Part of a small language model's weights.
Size: 13 layers, width 320, MLP 640 SwiGLU, vocabulary 2048.
Architecture: RMSNorm before each block, rotary positions, untied embeddings.
Training: a variant of Muon for these matrices, 6514 steps.
MLP neurons of a small language model. Each row is named by its layer, matrix (gate and up: input weights; down: output weights) and neuron, and shows model dimensions 96-223. Each number is 128 + 32 x the weight over its row's rms, rounded and kept within 0 to 255. Numbers have three digits each. A neuron's up and down rows have the sign that makes its largest values positive.
Before each neuron's rows, "fires before" lists the tokens most often just after its 100 highest values on Wikipedia text that the model never trained on.

fires before: "%", " |", " (", " m"
L3.gate422:175054091151153109116129162137078113081149163134099168131127150071138221140077121112131145169171125074088120158113114128112083109104120196114138068159136145089129099113091160079125110110100129107121135152165105146116144095074102110121192109082132149127118107144149084148119094193081065121105139129156104075136117086191163124090125118171088127146131107089173066151174191043127101105082
L3.up422:172083124184134103157067104178147147114150105161082080136161095135121122127086148142126115170160143111093143150161109154115097125157153161134093152192123157106078148115064110109108084174076144111118107091101137095103161071102110089132215118136184093094132128118072135093131155110149098181158060145127127123132111120150100141104103098125129109199166112069139075177134180141109105042150
L3.down422:100146122125116142112108191087072114072087129104075129149136120094135212125123118081141101154122181138163123081126151124133087151099109150137094134135103133106150106138191096129111110143152166097214108129146121180151142136155112122137148078131106111095135104191085145206113101130110149142177131101132113136174153151215102131104113127130159100130121180164113090116148166096108107111076

fires before: "ent", "ents", "ially", "i", "ers", "ics"
L8.gate29:108136134122157155108142166109107080103133095209158098107105088064170134148136096100149111094094136099156103138138129072106149110097200165100100141111106104085112145161132138072154131092126109142157154093152137108120161138108159094168135088084121182116143126114168113124160125155107091145129111096122155110206120082062146104184140119163159095136116125188124133111119083134099140070157
L8.up29:166148135115077158087153206083140186133141097143099149098107102146137159112094044128158093093136168150100144113181136144149157119143115112151114165121170162196121133080089148137074154173119149118141122173122117144096133201124112199101103172079125120158130108143115112135105144095126146138157134104104096090109136109124107110128117086186115122112126064111133135141050088121133081144181
L8.down29:181130115131064141177144130218157128200124110117077084085078067169158121131183135102101127206138081137207115115095103149118067061104178097080078117154145094119137151116168088119159168096096121144143162099141124215149144169107164191136155127145169179134184119064162178124113172136102137088091122150087130134109155094134141073145120091183090105174106114147114077111154113147138101114094

fires before: "\n", "-", "|", "A"
L2.gate527:106126108105089138095131148157128145129162107145105147146148145130162112156133034086159158144117163164113097124123114128094127162086093142139163196110177195111136042170152132104090151130098112128067129097132126109156086143132153176180098125147182125172154130115150092139118143101107072115085142116106115224124162109141146144109135143097074143098092085098164153077035102123092087109140
L2.up527:145143149095092137134118083156175129141213149160079178183176073134166133115124109101161094106152111141118115136141127141098095122191086105114140211133154133152129050111160103101140157100048150124069129075176096101078131111144125152112161106195161073101064174094113111108144173080121108140126164102130107110125078109120151107154163109099170163106149145094111108148066124108110124090192
L2.down527:083147101152122110116114150141139138132140142101098148106161120121141126092154172139185122052156103123130097097077117115085094118118135156154116145105110124062149105063125123145154113073070140145095109121117126119135116150099129178094137054130121080059180145104154161138108167107142111152097190124130176128115119108110128084092128161026144162145137168123219146118092166066099113095111

fires before: "%", " |", " (", " m", " million", " b"
L3.gate10:087146095134135066092113129159078082117110119097113064157130141082087163171054161146216157171164106166099144089125111113123059137130068165166126145122111135140160088183096069146082120073094102144160081087158147132064143112082066144149127066119134201131132166115152124111145151155116122178093130149151110091156133145125110108134090169146142107111171131104110105152140161083132115063135
L3.up10:114103099180106131064096099105117164125096173129144160155120100151126112081095122123092126135124142146104065209142114160164123129125202134171060123130211154124100162152112171070122076130103180132131130072099144142135101103183150123116131133140116079160038144091179117171144186156118172123169127081127112087100168076122091099117076124141109107190144165119158169147125111131184046145144
L3.down10:136110133123156091088127176152113131147104099150143172113136095129138176089108149128118087197155106113107147135105154156153133163133105115104128155142097173112128122136180097105138134143125118104084109157134119119114157097100089101091140159092091147130140159149117114170115110139098173141167107105176090083144174139147057159154145117111094090084205131141095090093119168160172148122073

fires before: "\n", "c", "se"
L8.gate250:122190128119111128135182086171140053129115171114168109132053124114112131110108175157163121122131088174170150126097135175194155122127122096107109105114171142123127163165113080131145096122068141072130122143168113119103114133102104119071133063144094136106172092173102128137139118126087100148107158124145125115129105087121132115127155117124081100082184128152134178147108055191115071100115
L8.up250:033093156113122130080109115135126081113143110099099077073152105107187121129187125098141206108109135186151181080134122076143121138099094148133178150139166138083068137091147029120180133067112158138117149114133192131090154165136114164125134100118164091179141129132082130146146081187104133108086169159160130134127158085135087067096090150152106118172141098114136137046142111123158194124152
L8.down250:120166134162155153105160099122103121075136102117174122129159142167153154208089101107140154137180177127131081171144120104095128174154121103084113140109132089113126104118156106130138167188121119124200130112125152100116106137243129130092060154084085126124126123126126173149173133131125129108150129124159096091176172154076115125126154111053134147095117181116162190129148108109127171164161

fires before: "a", "n", "ine", "ain", "an", "ic"
L8.gate296:150120116114151121114133148086142118118134184157140090033072119127096173051127096120083142123178158109183155107128127100118139110104089098127164144115134096122175131137119126152067090115131139152123151158112115148162117132125136102161145130133152117108143091107063134105137114111196128128140136152129145062148101081093136074159129083054127112175141066160129138093145129098084115107138
L8.up296:109096092090155155201153109130168068122141146116154152116139126153134105173133106097115123138171100121191093116142145071121122065097109180151119156102120130141152109077115136099100067153125119090209165099116141100131182087166078096137085077141101170111072116147121153129112126165116086102173112131112098117115144105148117163108172087140110141132134166096127076064183128117169163080088
L8.down296:157137138126056143188097106097126182155153209130110147141166107111071188098145165132131124078183069128151114133129119142152123044121101192122149153109115111135160140160123145129087105111098127106128166147141149137094164120197120148078160118113112112170127124142108147131132102144110085120108122098144164142216077171166161145118124108072151045095145156149205071133095178161106127102177

fires before: "\n"
L2.gate302:131141137130155091135088099142144111102130195150153060138158153087155131102120134141159133152077135124106122114122208136124079098130111094076117126116153081138117107125125117144143193081112100129203085142116131102089130136125089115138137081094119138101090145130167121136134112131109147071015116145120125113145129082135132143099128104128141148100152115070091115103088061132136112113166
L2.up302:189102214127177173150099111105111186134130154133091096103098145114204159103084119099135129174146148104138088119166142118115122123123103108071151110149178124129141126130070141125144218116137070123145097173129161103162165163130078167125138048088108093147170109122122131168122112146021154089086121148116143140145105104099111149054130145155084146148194113149101094123142115134139158091139
L2.down302:100154162119158140143085136186150124104133072147131153115113137122176156158130123142088134176197121171121075153137078187104149121114153069064169136157123063116131223085084093150145187102103099067162150116132101129172125097131097120119148096116144073089106148108175166178107088180056140135134116142148095117117123150080137146101102112110102155141152124153143147172091133136154132084112

fires before: "\n", "|", "-"
L8.gate443:138129095150148177108142134170088130164143114169100153146125106056096111162170109106168177174128174070103158165135074110152188149165121096148155145111149196099131117175123080070150148178112140115132140126123128124086160219169128107111118136149081122157164138148106135124153118171112131137120189147113149157125141143146132110123162114063166096131067191076144120128105061175091161100130
L8.up443:104086146111062169099088133125101158085197147141102142071139147066201097095192171107099119159117148155120096109114187104166105099132112113155123129131126124151131215103108124101119163154170102109176127060145142070140124124117222102135078134122150117164180192084157144151163110156122151109159115104148213105114141164129141142125116089121119086178120182163084116122136137146114145088141
L8.down443:112184132122114167153119107114140113106169121170186071099151139111075095149098124112146158160141159112109118101127115105135128119136154161114100090146157110122124059151140154171121133154108092137100160175107170090162148110150041104134110068078101063130193155116140087181166074144137145130088167144196075130143094124123157156072167150134195143081139126209203111131090150148129161152081

fires before: " to", " |", " and"
L9.gate106:106109104189108114061106108097148114105164151121133144089111145135139122147175162141150154129127114110152112155134076118116146066117111129053126099129060117115157153139092120122119131133112124112090116156140155181155121080132119157097137139149154134127134193121140050140110060121140161089122152148102174148109124121144061155130121125156112142131170175131193113120107108096131049131119
L9.up106:116138107070112149101151117137180181138116161154134116172137161170111137121120212154113089090127120104086108170155159172158084130067072060151147130145133073148172122150160105179110093082134166050110120153149079173151126210095189206103147076080105117161159111115102055155063188158118092148177156145089196142130090116137127127151072152116169128201122114122066145131128166132156129187122
L9.down106:106114168104109121097144155121101092121104092128164179100148083058146086131105176135124131101147114127080133147110138123120139129094078143071152200154080231153082102110097119080170131116096147068189078130142104137172107145125111106161079110145141123097122126132093064091129166159075122114082184152135227133133072194185119168134147070129140108152168136147143144123147110114129151100133

fires before: ",", ".", "–", "s", ")"
L3.gate81:134049101147119134151109109146116104097115187151115137178141142103113148135121160150136121147149062129112103111109118098142129122122164136151137097132159116114123149219148111111142146163088099113055116117065135187153137094100130138138110114127132120093088193164153121175120058094160087149189144080103091093142115107090126052068229120134097126166092125188138103092134119114145089085146
L3.up81:112121162131101126174093130106123151120098147095084161158166073147116096123143111139115159182139196130119102107149143093099114173116093134090131123117123153138134187153173060107161110157177130123144149104138156123179114092131124095129162103117096092059093143136070079091165122130112112094123153144084091103113158110106121211131109083135122139122147088149142131130089098186191075136111
L3.down81:118082116111147144152074088139142114123035138172127103164082166134202130144144165169104109117063101103143124122134057109094101144151149143132150079092097135128104176179110119123141125116087191142101154179125163115158156100135154181176071164134135091137118128142149087124165173151125085092138184159052110142052161115180114097112142122097191097138103119111137131106126112131091154165158

fires before: "\n", " the", " a", " his"
L9.gate469:160145131137161132138166103154103118126175110175106111091168144123163112121106164135093096120162135180128160098084145063135117024159147135074140163198107118137072160083111113096212121131134101140113157128134117124127183139174117078186090114166068167118150090074135131131159139147151081096145148133155167113051120063110091155067129124102107165095140103125109172121124070150207144139125
L9.up469:115117152154107175165118117099141077108148105113125173144104098175122149134191085147144126114119144146053117121099079160078108134157050128125154144146163134097150119132156178078116136131101112159125146159140106128090078199119082106163135074119090110128054153126122147162160113109150122135147119108078131131118125128188164197078162173152158142177132136148108098149169064120159076163090
L9.down469:132103090108162125085144135200131224105112173186147183118190109110173159096122136141071137095131107119120107153173119164154126126118136135106124106109111089134103119164122119128120196162137081173190078156095129170126167138171135131085161182137107102141077069094072171159153152064133186175108129107116083101122137143165133166124106156124108154099132195117156145140146069132136143205114

fires before: "ia", "e", "j", "es", "n", "is"
L6.gate32:108144158195101138143110120065134179117111122097121113076156098129124094088134096157197168185104109104133166175105107114073111085147092137139157116143110134097123096111134188133122144127134118128105159113159190161135090106133106136120104090065123146193159159150147194157134079101218088148116135127187144072126166104187146076140111138112030067111163127146179097127121065185102143154128
L6.up32:135146138122042123117130122139131124083117138144155094086078116111109110097105163122106138109152163132153137191109111180097153059111188161114113085109167108093132122100131131055102170146073144155105164177151096100137183105059135110134085123169132117128113149078201114125086121108080156083170100122114152135096131143104194116101130113151152116039161161118163119202084106119149105098107
L6.down32:133199130114128108157138137164105140149113116149119165082123185110106196085147108129146111169148111152157095157133091127089133154139157146186150106136181063092122101139104173088135156155135131081040131156131111094176194168099183167162089149151230095090188192147127096089145155149102093144112097086122117146178123105098108045156149117133089118131109140121097078184119096139129108101114

fires before: "um", "ed", "s", "ation", "er", "st"
L2.gate274:098120178142112128095137131164144120157136130128119089123095188101129075137139160088113159095116164064105155116173116136179149166157103150149096148127106144122132097156131087139117091116144162119105174103116110130113152127134122139099139110115098157142079149147145136152098107168189110156130096155099103085105084140111075175133129086135143098131087145069087108090095105078143084172135
L2.up274:088067131176130150113127162213096178134091120136109078135195172168185177145162125095090075070111137060163114149140082163124118089109085131172109118060121157135142073147164078099123104100147136092098170142136113130148074174136133168147158101176071147195146184113105156096112143118169092163124110179102136149068133086120141097128118078060126115123144160154067121130131129123153117134159
L2.down274:129068111081164144125114010167141074143127149101150143120062135094119100110067139117134156151161230109129124103100107103177131153146098135170137114149137128117184138159114102098169106175164114131101153102166098091123118127110168110097131172063122123160103134081117114165151168141088111111147131106111110137153106197173112122146143090118138100092131135135102104133088138132114158098097

fires before: "ed", "ing", " on"
L8.gate338:122154146172098168164110090194117135178110129092110124141103123112079135163099112108143150124169185153141127125104101135146080126081109094162098175117120050127118111147136131110121077173205088097084071112101093194152092149146123132113130197115149131133145182127164142146170136159186096129140121146136157126122147152095139138076140130142104116148124174109167121073153108096126162195133
L8.up338:102108187032132080127180117114152112169191130177126144092134159123102144116136116158148148149056233189117171124098149130107111041145147139106152149140163057174071123109099105150199096101122091092079145107101126124073084127163114126135169170140110090125073125143140086150132155057109107091094192091122077107166193179098133086121113122128165130106112114039152147124113135159072148099167
L8.down338:167098106089148122087165098141087139152094137059166147131076137117113071126127109093159118086137125118113128138153218121092132173161103146148169085113142114104152129143136137143159134233139168144121154155186119116107143073105161136129134165057120101142125153100137103128093180064087149121173114127093111123118084186122124121161134115131178193115159088115106134098165094131112164091169

fires before: "\n", " an", " a", " American"
L5.gate444:185128132096126162066154231144160111140114146112114133144092123126132140135148153116125130124110113109115128168185097154143087107138194174100140077099141099189113181128122115128114078136137138118115127101124140192132133155082147070057137179082104123121127125146142132163151135123118151103086093205109117095120124125120145110061176106101110149096153142144115106090183134179067102158096
L5.up444:152127150073167149105136069121163180148085155116111132105127094133158185143167113158089121089194085176146164081082146110109165158123102114095082147100116156127144104066139151112139109109077151184089146095101194154151099135145133143160148104051089087099138120134086111131166140107175129131194105172143130116137089124163134138142082113154158183156127067120176159150142161156094156125134
L5.down444:110076127119043175076119087115133126085138093036124127149120170095139142146118107143128083181153150133161083145119074095172127109144142145102113155110188120170171105136105153104091130077188086137101160176135048113146101155111101064122201144105157160122116139128127137135093094111138116137146051100111118116147068099155161118122167142069122104158137150134099162066110138129113135094129

fires before: "\n", "-"
L5.gate605:095191130077141095095100139153082139170106053168129173084141158174105048113173117098145131128094151155159141072165139072118111172194123118116154133095099183150163140173064124135097140126137126092126089091179084101122092104103133127107138123077133079160104194127093112152210151110141126115101173098144095120142165147128087072119145133139127170091095124088132110146043089148109069142130
L5.up605:122141153098155147116172114139137118134156123121148115178136111142137054131084122131175097102130140106125075084126157096150077128094099124100179195139068124085144116158067093135120111065131131099087107131090156122144131102061184147163150088140074170162159102074192150157159160149142152143077174188067145117143060102066092096101137176105129151150101106061212112110103122152068117147097
L5.down605:129110144133117148127162146129084095126128134138161108082152108147094171148090163114170177138146145146081094086199101101120188140165100068132115129168119142072104195123106097143162145093195083159156069157149099156120126114169103097118111161112180117112114116110124089136054136108059058109097186109148208189144092079119134159135139111115142144124172134127127143117185146126166167125148

fires before: " |", "0", "1", "3", "4", "8"
L8.gate308:153154139133198116090176124149151129145088120205155141104108129164129150095099152163208164102122168103120147122090128140147150129080099130156176172117149145125096151156122136097149111105087148114117174158105155109150143123175090089133168156137117218093148071136105107080183130181086102063117093078126066158088156063145104169141161125122101099114140127143090147206130115114157143109117
L8.up308:090152105115090136167170175151178118163220185151147109096115109159181169115079102108110163149082086180090086041069075067123091142209106144168081095150154081089110114095115149163092091126150165073146118129081137160136133087138119186138156099080117155084181110125145134114121139107141126154093089128176117129211200154131152126084113116088200140122105112153153109117137124149092113112134
L8.down308:108168175085109068139182186110117117150134123164093185150087096171195151188110104131192071095119111178147147116132049180089138139159142120073143117100157172109113125144129149137116082111167143124114084109173140056123061090155088116183131128100105156104091102112157105118180137130102145110129114151136112127165166148166162059101156179133131167145094043065108102166081126172098113139153

fires before: "|", "===", "-", "The", "A"
L2.gate130:091098156132150130105148108110141143099137148063124210131137149156074128171110095097133116125106149133125101137046160165125111153151145129151131102188114135169125048077187105090114076130159142156095184126113150168144096107147130083200141105128129179159151111147090118119166090170076096135152129111150154078108141157062129131103109117067125200092130120177117122084155119105116149157161
L2.up130:152072214122126060112171117135138089167145158077169130109108116097114098183149110088145101117136150134089119096121116098095140084215117128127125097107135164168181105133170119159197103104163155141110106149091141097114126141160098126105081195118135174078128066117119113094120153131146053121142158135116138187123138097123154116085171100083182151151143113136104121144091081102126131141158
L2.down130:161162166126114091119144122145101146155141141105170136080087149140099087177120153057142100099140134112124105042100172118105127086184134134165117113135160216146109088141145143160146087119145165073060059126110120133128072152111110176119089134111122137007153119109133095079142158097085129137191122138162136058103142112134153109076129120090146150140126082113121079116135154068111094128133

fires before: "artment", "e", "n", "hed", "l"
L3.gate86:104146117134116062117134103154118135181120074146096115108086168090174190160115131085159133160145141070093118145098097178160143137119135149139099063157173107136091108145109169138126105064066127071146121137145179160145105177139154164104129136109168146137141136146167182180096161192118157089119153122176083160150129187180116158118190129121130104106152163066120117189103127143159157137193
L3.up86:076119099117076153151102110162150134092144091139152101121188149037109144168070134167150138099148159089155138149125149140170133147112158060114142067141200097144112158145089166075116091088061118188104082123124127168148128195073169122173055127117100132077099137068127185129126165152111156159135083148120121084207121119121151146153116104104138106110132076084167150086144154140117178153097
L3.down86:099112184138159143109170134121082148153152124184088179124109155120197161175115114123144126174132112141105103161124060116142113062107144163161181094137118135205093117133172142114078159132109166139106175148177118193162091153178123148136099122131132106216096152113173079082139205149095116079173088124160101145167080206141135196162125139143111121083116113108084071187164151155186137157144

fires before: "\n", " 0"
L6.gate301:143137152133132121101145088183118133140132125156083158127111180132143064106089181038132134149086091164109151103111122141088191145176211083143118190142093124164147110119094121120120154143063181197135090140130131113052120131131210127126175075172130192156055086146081104112127127133096139116086128139111082127181133100115124111133122088157135132093133083135133183191128094166113129111137
L6.up301:151111152093087135113122052141133160145208144094121154094132133108087128127086128104151133144054133130088148162112118109071150119104100090114162154170055113154141138108165167126116104079145132169169094154082102101095108151103147127155117096128097057168080163107137200131216115109129186131031149134040136193208132172155124097120120095133131135088116105158097149092195080134120133164192
L6.down301:141181168116131095102133115091067121128148114092125130140151180128104186140073072123142136141172122117180121151147108101178112181134152117084142159082133121119110132149133072134150107105120096148143105059126128114171114115068093167113142087124128106084173103119087156096100132074086076073152082095166149162081106136190186144084134145079124154124118123091140123115138131160149096131129

fires before: ",", " of", ".", " in", " and"
L6.gate405:126161148146042184074110119115097132205092107124125190089131153109151107077147183112184058152157142140117145104094184095159162096153136190126145134134145130153143117091138136198112149131136086043148106137098083107145070161124150098150120135065164130173080160145171110162099117091149136100149149091132134141133141132084111148100167097114192108110134133129146098169070114123130143162108
L6.up405:114131149155130142119094119122100120181104146145120094136118137107095082153113097085118139185143175133141074122113133158126162118140138065166110156141119134162107076152105150142119158136138133086117144112154155114141130119114090116128094190145119161093100137132119123120070142180110175101153102129108134096179137116109112096145112144154111118113125121065128077099110115137150118124145
L6.down405:133123103127129149126143079100133126138155157080143127175143132085203144130101166159149169147198125105084132100145141112116148069107097133132134130146078135117119143087145114120128090098144122161103086160150122132137100131134109093153149107130175138161122126095185134134108112157124113121122141105105167107091109111099100167137059127110134134111142125150141146154103094139070119161104

fires before: "\n", " 5", " .", " 4"
L5.gate634:139110122030105130164115106105157138104164153102170114130112120126182110163135127070121078060096118090106125145097151111063104125127140168144180169116064120165178100111151146132097184049122103131155136082137136116130170114059146112142145149152140145110124109065058160097133109118101173113100098164148138115130094106133102129186136115112175107091166104154084123139123120187099093158101
L5.up634:114096175071055109152133109137167098165128102088110139106036149173173117129149190061058087116152121102066091112139163128129118123128133083101128131157107140136143086120138140128119148041124088139124095095091111141145153164082114139122121099166155093122108136107048111114129102106121103137075125176082122203120148145179177136114094109128159148096175084101105145091147131142136098141121
L5.down634:126132167183133088112114083168134163122139101194096168152160167072111114115115134130155116176154117073114066106138133131157117115138103117113134138137115089160120160179125128131127108103128100167155101093158119125076182155081099172139097163160108083090144113043156107120114158126080068151162127126101194185134104147187164114123155103132085150127082180176210135119116142169118170115135

fires before: "mp", "an", "as", "io", "s", "ation"
L2.gate69:114159110132048103133112106161111172172124108100103111119088188199136128152162086162123124168123128141163129118095117076133151220101100116165127181179131150141133142143111155154104099202108144166129182122145168118123138115148136130144210108164123132089173121148094166137171093138139061140113128092193124153142118089106075143110130135142108189095146158065156113166170070111157060118117
L2.up69:138155107142131147104141097082089158160068170164148102142121098113061158043111101151101113114102098040117171158112122147161105113086089087175040125117127168141114107118166076142128097183129069152157100079121109097142196098156161140124156086123099123156107156167075069165139130160120151094133127123133158093134147126091104154138115041102186158152176091121111134122176145067156062148092
L2.down69:094141157117053141107082110157183195128140130130193135209161139175120136102133065236121131129149168134139145171152206143088177161144126125137160081110119133111141111109134167121121122124167128128044138103164055148109091188138094171109118096098178083167167079174106100124116152152160090122113180127110132106125078123182106170142180158098137102136123105094074116099117098126128137111118

fires before: "an", "0", "os", " century", "th"
L9.gate9:151181073164137085124080155135120162122154139171176130161088135160098160151143162131133117152108141218149122172107122141145159156047199153140112102133043092161146156097098136120086189136082141079093175224089153095167108109111162160143129074141096158136141173158143136120100032113069135109096126097148158117140121140123125068171126143094094076086102124131095101104129086151147146172093
L9.up9:089182116136133151111110166118161152093153190171194113117116150094159127196105198137124136132102107175120170105148104141162172125171142103086146091134152129137131112114138052134159144140140121157085139159089120114153128078083128211145132120140081152223125173106119137123093107119115133170146136117092142116107120173125182113115118100159088149149121106167132057107154159155155108119120
L9.down9:100134118098165144168145126091063086129122135132139092190146187139123100226092125154067139118147147128122127068091120169074119132122144132137071088199143058141150083117148138112104126131122121120076132158086147130137158205128157160104076130148094187123111141100165132129083148056141092093119116155156152143104140146088153028133124088122176107115131106159144144189139081160143176125165

fires before: " |", "%", "ers", " million", " (", "2"
L5.gate30:152086123113178107147164125125071083165128083167120075096190195167112106144119135150190117150095160112127088121030119156105062077116154129157107115094153129171162149105057120146120075146153086136104117106149162083121171133199097185129138128111105188111128135100093117091106135215126126087141191126140148047113159078144171136133071090079181086163163095132126088094113151119166100120081
L5.up30:098169100104171171136155199112153121099095093085191140106151145133126136196094172146147082178153097076138157154120142159142086120124132121171120126212160140110173076156089161137113084074124104158101144126113148159125097122153115124098124156123096104088172133173114156123144154098104108124138126107133104126121114125182108134123134080101197109141144111156100134135138151082128112143119
L5.down30:099056182133116144144074141104108166112124105133111196085148111091164153105107139063056165150060117129167105110115163081212152124110114082096138159131143155158192143204162156086099164117134131129135153130086150074147077084114109103169185148136089164173124134140114198144156132083117080107141170143113079119104183125157082094086177103152141165214139153150141148175156072123087126085127

fires before: "\n"
L2.gate109:138163141081157146123137129123114134134177138171116073134094181147123182142177170144106095129115113074113145129118103125197098085126128149101144130148154144118149099116144112149123174142095115091181109114131110129167163121214128094096141105147122138142202102207110179133156156090109119090111191122069118058096102148102133142109096080173094170108102155120132150087146182093144136128099
L2.up109:089136107131179126123169125163128185153131178125064140164151139110114131115139168132170097107095095130089121084103100116150150135166107111127130170139217113047145166094132118093174132129077083168092151105091190136151133088069136147081148118101115145147145113082123066211143130125125117094165088117120121070111072174138095148123149146165084113107114075090127172143149150085108133139085
L2.down109:120184173106118132118096118140172092139129104156141107123125100085102169137152098146099110156120131085100158183064085163104083066137168094164140162107078084122140048107147087110166099129155193153121152137190141086170155105154117098134083172103149115120189137162102144146120163135135123112066153094104092097171098093096116169131138132155116087106127135173111185113131088127066097173119

fires before: "ent", "ion", "ed", "ents", "ing", "ive"
L9.gate145:125183119191126104100117137057149051172084099109109062123105151163167114136149131073071136127132176109098117140149092116134157175122184107096095167122163144140124168141107089135145124111119086164070075105149112109129130098111159161127133160155099141160123173090118141061165178111104115115128131115123136141108130099148098135171105146164095105195079127190152160156144155132148104130135
L9.up145:127139156117148147143155124142105120093122151166113113111049156097128091094147117131127122100016168131131104051091123088093147128024172145111116128113109131186080116175099118088165101123125129138147087077125114125174105094142133196114053104170081121133086110136166145157127128110139096122132141143145117087141101150111110161084111168165143036126137139146130089160102169167219130050118
L9.down145:126138133081063159188137131166180140112125038088152131114140111137130161142140082127120120139133161077130187115115181153145100151163119127133112057120155098122130140163162161158107069158136118162115158097086109074144110162070099200113104130080141139123176184142139152117118129118113143180158133107131147096096100119100201106136100093134202127150124107140142108138126072109083182104155

fires before: ",", "."
L8.gate594:126079080101224123105069177130121060147138120142070109119099119065164142129143110152146130112160106189141139096074109081154140166173136131117168127173100149180148126047108109132130126147147147111154151167168092093109086122108149172117124097173141117139117144141081101127117113200133135107105157105115092183150127108145140114124134102111141094085191204147084177157175110085149145135192
L8.up594:102109137132091126086132108138147124151082152147105151190104108146195127125144121147072122141129137144156110111137132063128085115139110123113078132125112120143138146112140169137118105106163137149117168153103144134127119160117159124128099148104106183125151126158134085101160128125160112119151153130134152159099167074156070188151176159127125084126175120138104120122115120066199116131073
L8.down594:131094097089093160107116150153177077129074092102127138175156070132150142129159159087164162128103142080075154120150148149150102115110116097158170138150120190115146166129155105151189137082140105143096116131193150091200130133180128125136138133061081141105120153099198144122105085140124166139109152141090120131099179159150128081135081187143139078136094146111083094168080088120131129120107

fires before: "\n", "ted", "s"
L5.gate115:169159039146120142129120116101193141123189155079166069118143164106154123125125053179121154134093109107143111069088070102153113138100181137140099128151038149101132028075152094053116103149106108152151124145147078161096088166178139107092150136149110121122087093167161112098138102143138115135116144168123145126164099173153056132091162132180118136157092153155139176147149137128125067124090
L5.up115:107154139100110164095172120123106141154103139125093144079111122146127136120162104093166101125096103114078110085128134093183127128163155156151127122129158126112137119061055157138095158081192123095111089139157086152102072119129156166073136169082167060151090052185174172147143116123140108116108123124140082104163081144104147145062152170087083118142126154134133135103104095171143112112049
L5.down115:141096204137107087128111074136118139165112103127134124107154094101081212128101094146094145159130134103154094148177089094106164161146116096128119143117066078143161110124094172085120143097089153157125151140126082134148179088176129143118129154122095135078104095161212084129100069144111183075104136145102116153226125151148208090110117108106114122109065161178129186122129129088166124108106

fires before: "\n", ":"
L6.gate535:131125134092099139108154115220131093141080133151121123084146079128141156160163128146138110107063127179036093107161130085128130142209154155111158079154169046139110058082146125137137127122098119145098146189085173153101122152106135084153078150111133122072151179072130123153085155160101096121185135085080119125163073153136139137082103112170157156139171167101103139124186099163175048164112
L6.up535:136150138122088165102149081125198141147131144132153098085122082136109137086089079138103134062047131149095089078138096113112152132147130133147078156135098061099156088120076118095126137139131143135142130151140075112184158107067122127113102106093100065170119104048114113155125153153080144081140086141217079153133113113112193099061127101158130111131146154124112177109162137152101158155090
L6.down535:155095138149097183102162100169120174104085083124131086115128063038126137052145124143104095140126135128089074076110149148120156172149141105125130151114189064140123131120098166110149121129128187162144145177201135063129153149124096096178124144131118062112127138110135128111115068105116144079069179135150127141091059118134158139080112072169105074153178148145113163128178104142085151132138

fires before: " |", "."
L9.gate193:104111121154164055133074152155098073143148150113151149090083107136100131098062113217155120099113135111135117098149053121185128143221137156157093142109126136121116133165076116112121055080054103158208136093145128064066124127190145128153133091115155129143146137072111158096130108134051180102143121103135142198137087126143117135184105127127150111119169125110126118149148155100149161131135
L9.up193:161079160123094153144172144136126137176093103115146181158160145108078161126169144089147116108137185149174155072136124086169147117155112105121160136076114130087149183118158140136131067108142047085118115126119133107143148093088128140119118120164158065077102180123179106130171111061117163116105114097149131097097125121142106182110132160077136140168158119142121133119140143114129152153144
L9.down193:141150171108105066104124135174050171110134138119104134092115139067126133107130129139116130151125049109085172100109143104152141141111066128067201104094111122160119158106154173154097114176165126163108105155196126146176117114100166112127108112163141118079181109131097119112158118208106148095116096162131107138153124134102158051168147166147157118083077148169117136082151150107131111089149

fires before: " (", " |", "4", "9", "ament", "0"
L3.gate209:098140160074132071067094098135137153139121144117190106131114120059137155120154167140128073168123089110161166127126066092183173151148119116149139126085082155173174158167045102039184097160090103103134098154112127153158171113116101188108079171105142100089116110161103131119160195126083123108178103129214153107162110135128134164142187106091087097130161113128069169149149110112078146194158
L3.up209:090128092141138147119120143106159184165179108081169112072201126087142151114117145084160116146132129094108182171115149170165110131088138094146140149141151113077073105158127133185138096116123106090155117052092134159122124097164120109147135129134093179113187121146206097167090155123144100117108121120106137175144139117059137149139130139138154085112095103129105131151113114082122128130092
L3.down209:197128156030126135116149155136152105194137163151089140131101150072102123121096149038068094089114126138120086164130101146134148113141141111162141151118117072039095093122079143121142086122105152151148099177188128206157024117113153108142149155182143161132136168151143120120114152098113143121154122102148133123162118124097082157105110097086125136140156160094141122138110136139119193158127